{"num_attention_heads": 6, "intermediate_size": 1536, "norm_place": "pre", "norm_eps": 1e-05, "parallel_block": true, "init_std_qkv": 0.0224, "init_std_down": 0.0, "final_lr_fraction": 0.0, "batch_tokens": 131072, "train_tokens": 598300000, "max_steps": 4565}
MLP neurons of a small language model. Each row is named by its layer, matrix (down: output weights) and neuron, and shows model dimensions 0-127. Each number is 128 + 24 x the weight over its row's rms, rounded and kept within 0 to 255. Numbers have three digits each.
A block is one neuron, or neurons of one layer that tend to fire together. After each block is what it responds to, as a language model described it from the Wikipedia text at the highest values.

L9.down275:173182126135138122092111125121161157123126125092149134155128159150159151145126102095133131131116118096119112103099156117145130132177140128133164106102127140125153109101161142130124154100152151133134136155141121122148150088125107137124113118165155150120081121157092126162125152124120144126123096181170122126132106151139134151158123108097116125124123102086108133137168128126150139139101
L9.down730:138138094108130096126097178113115124150123123106128114161160108147143141157153147139121124104094100117090128096084140136143150094130124163156115118153155122122169162134116116097143126131103081122112134124161151116114144058157148147093143169123116118105119086101126117153118097121117130131163142140103139118077085128112147138077122158119136129130155135149136089121185089135127116140147
L9.down790:162159121130131126154124103065080088112130138114119170165112090069104122124159106104137077145159090183136115082139122117109104077127109109143111118119105172123145124129112124131123121151123153117162127139085149166113127150107150108133207174121099148126175115178126128121113135135083129117098143123156129112081091136115151158195131120093132174121102148127088130162127115119133154104118
L9.down942:172140128098134154100108095126142073119089137137128116122150141133151150146145140131095133120155134086141089120133128126119110132133184136109161075133128127140124137110147144134119129093171160095141144131151163074141123105118108128164138106120121125140109111122153134112160120071138135125107133143110130121120124144170086154143102126118116105140164171119124181106115153118126152140136
L9.down958:138141118100096152138101124087137130128123129120091129151163147134101139158166150137136118111116152102098144112132123133152122159185117119123103111106136110112101091136139156142185135107134159116114131166085103091150087117135110151099117120164079098122100071116125109102154147101105136090153173123114142084084056126118146122134097165129133119107118137142140127148128104116114122153110
L9.down1204:122109102119145119181148105120150124145128078118108112123140118155138121144102165199122109115122147099130093151120140126094091137130115124151120108128099117153104096136133161098143117112112094131151130123117108123099148155123154131152128144140130145105115092140089179131144164119125171102082156107117183131130112111136156142134134122132150104115133104134147145133111109114125118111119
L9.down1345:132100110117136165147135118133119078106157126100097125209136175123121148199140100134138126111113111155153118096153156110181099130100088143156103154154129150158155125118130166113124133123136126138142119138095107160135135107145126076131120153148091075155151098124124108144124122158153161175152172143103130140114143154158104128067114111157118115145124116124107047109177104137129158139124
L9.down1483:122103113122096140141112154075140129089138180114099104152147131161144132174163121137170118121165167135087132078130095175147125118121123135111122111093111100125133123127162126114119162126123122152116129149150118160123115084125098116124132138154110152130114130111143109107161099114079101147121111171126109158105121169096162157145135094098089124144152098136138134135139163098139109130106
Description: Last fragment that completes a word split into several tokens, mostly proper names such as places, clubs and surnames (Middlesbro-ugh, Colches-ter, Aberde-en), also common words (poult-ry, vood-oo).

L9.down130:154162099080118126112141101112138130102138131129160087109176122147143122187168115155149148139116155144156124143105165159165132140115155130184125147138101090102125064114104102156182079096126107107117148102104135111143119136162117129092140110111138164148131126180155115088162084098172113151123105114130174117108099144144126106084167107150108130092128096077117132136083125129147139102116
L9.down280:120119154128099164153131102134137149149127111127149114149131117156162137142155128138129086134115151150098123113125113172138141155148141106126144135092205096181121152149124093150116100154159153118134097121150137088138142140118130128101130129125143161094151083130111105086095126122108122143087130142128138115129120130112145130147146086095135118120154106123158110144108138156117159107149
L9.down564:138128165114131119112120129124112134145130142117152152153115152094118144080123124109155145124120148156138119116145148175104120089143113145087128143105083123148174119089115077141088116144098117114091092134102129130163098137120126135143174084118091110131129127104148118123134163117126137118151103116139113089129153123145101117115119128177109098148165139110102079113144154118104122142130
L9.down598:097115122103112180158128108116134122137150154128148098165153118130096119135134117120157111137165151135121116109114097132120130129128089100139100131162117135146115140107158127115158109067134118106123128140113178117172132125069136161116108116155147170131123121148138135122166132116113102135149091068141114119111105131144112128134108087159136150132163143107141138158148090154124154164104
L9.down721:093087138145135177159124127164195127107131128153127118105126163137098081152130093120119106166078121132147134084126110111128119149161139105069102117179094143068163100134151084143111081114136079129156149156171123115128110127141111118105105147120099140139108136082135146084113144130134152165095138114131140132151105106170157146104138127119175095087127132136111135115114148137147133089106
L9.down1004:112152120113165133140129111123070132128105162134165110142131138132112150102164109089137114140133145121093117118146142096139076133142106106099112143110120135090170145078108138164121142126116140100122118148083149144115117136128108112068098113099130132129157163128113119125148105122121074111127126117148118114115173092133093124135133127110158099151132090178145112133139088112130181138145
L9.down1283:128140169121136165161109132123152115122107131112146087151163152099102112111168145142125109111147102106111135149186130119133102153129114100141104157151093133126106122150176107126138125108177147146127129151163131140133085102115102126154147163114144129158149160093105127114195117129128132150108125139135092120148130134143109134152104114147136163133112150128096137126142146158095135131092
L9.down1512:139130139142131138126107174117126122168115138162140115131134107149149175094120125130137163139149115127135162153130156103153117079096127164106133151098159136140125125103137137127113127092116104153052130116121111117137126175125113146126169117138118113098118099162120162182124152139169163111124058133138118052153108120059136160126136126169125144086116169147080119135129138124124104136151
Description: Opening parenthesis before the goals count in footballer career lists like "Club (loan) / 12 / (0"; weaker on table separators and mid-word pieces.

L4.down110:116127090142174159135149154123122150110114121119116129101135118112094135143125113122119150128113148141140186143125127144117124143125087120153100110153121156121169126149145168110132133096099137117169060126126163120149094120136143137144091146112129090109166134134138079097134175117167116134142100151108126130148150109135179126148132109088125118139107124136123132079114120128132117130107
L4.down243:101143130140111089071119145097156109105111115114141184116127093114137167128152136146134122137107154103142120171122110105121140122151139122142142089127126130135151070141153138127157122109145115120126121154132166142108107146153098082120098066115107106093140129158133147117171151160131161120073099145148138160126108130123143106160120112150139159113131184124148107096131113130160117142140
L4.down280:155151132132170094117130140104099104147124119127185110116148144118112117128144153096143125131131142102116177122119095097088168165128114143083145107108123130173166092072119124131108092119134125116105151090063114152142127113130095123135155118081182135140140133090165154150111145094098135087105131144136107117106143135153126155144157120135159111111147152115133126113171098123106123104113
L4.down745:120080098121142119155117107122142105115112131144159102098111085063159154127159099149109121190156155118119134131121119134159093131147169210110108150174128094134108109160133174120111128129109119133145101141087140161130163133136149129143138143129129134138080165137131095133139098162130116165124120121109162141136180116103168144120140098124099116114166097166098150134158119117112164151168
L4.down965:131122146107103131113133151136141104132175127101150131157087158124164089139121118153159156113102172115150120144136131151174064145093166153108139113144087154128124112105112119097132123112133106135116130099076123147135148117150143128143135099097082134129143145133160073111137116108097145150155104133147127109151105132132155116077119098135091115107111167093122107119128148074095142121124
L4.down1037:140151119175157161091157150133115120130095103128115130128098142155139135132140167165118109154128170151139135151141134134120091096143138155151187113083109098117115118073090137139117060133143113141161116095124141123069143190123097156117100142111108127111153134132085135128155139145118103096162161169137120110143092123143114120147184112144119112142174118128144123145158121102125129114128
L4.down1245:119136125120122102104138089135090135136136153134137130105146127130090119139133066157117109155122203115145131114080134160162111147135132153110133116131124150121089102113099108111106107115164117115134110108140156090122148113107139118140143163159145127077130157104131161102146127131147138085095118128107150083131165082132147142165166145113123137129085123113166125157165151123110097139144
L4.down1531:152143158142111138149112122087147110152110074132139120115091145134150145124180096086105114131144123142127110083141115115145121130119142147121135139122120158118072124158130138111130161105118117164110148085150143135121175117109104121078126133101150108156148114087117126118094126183137183137154129128180114140077116138120167166134122146131110114128130114103148163108168088143098129122160
Description: The slash after the appearances count in footballer career lists (Team / 25 / (2)); weakly, scattered mid-name or mid-phrase tokens.

L8.down1283:125118139142115133128133114130131121167125120130088128139135104152124116161130113113174128154071137152096130123097127150133119128096140115097147155148106108132116111156119100101126141112155135091134137162109123122125082140104150123141160153113098161083160137102152111101139141118100133143141134137128155103091101085170144136132117141094130123136136101131147130099136105137129132073108
Description: Word-internal fragments of split words (pro-du-cer, under-ly-ing, re-acc-red-itation) and delimiters in structured lists, like "(" before goal counts in footballer career tables or "|" in markdown tables.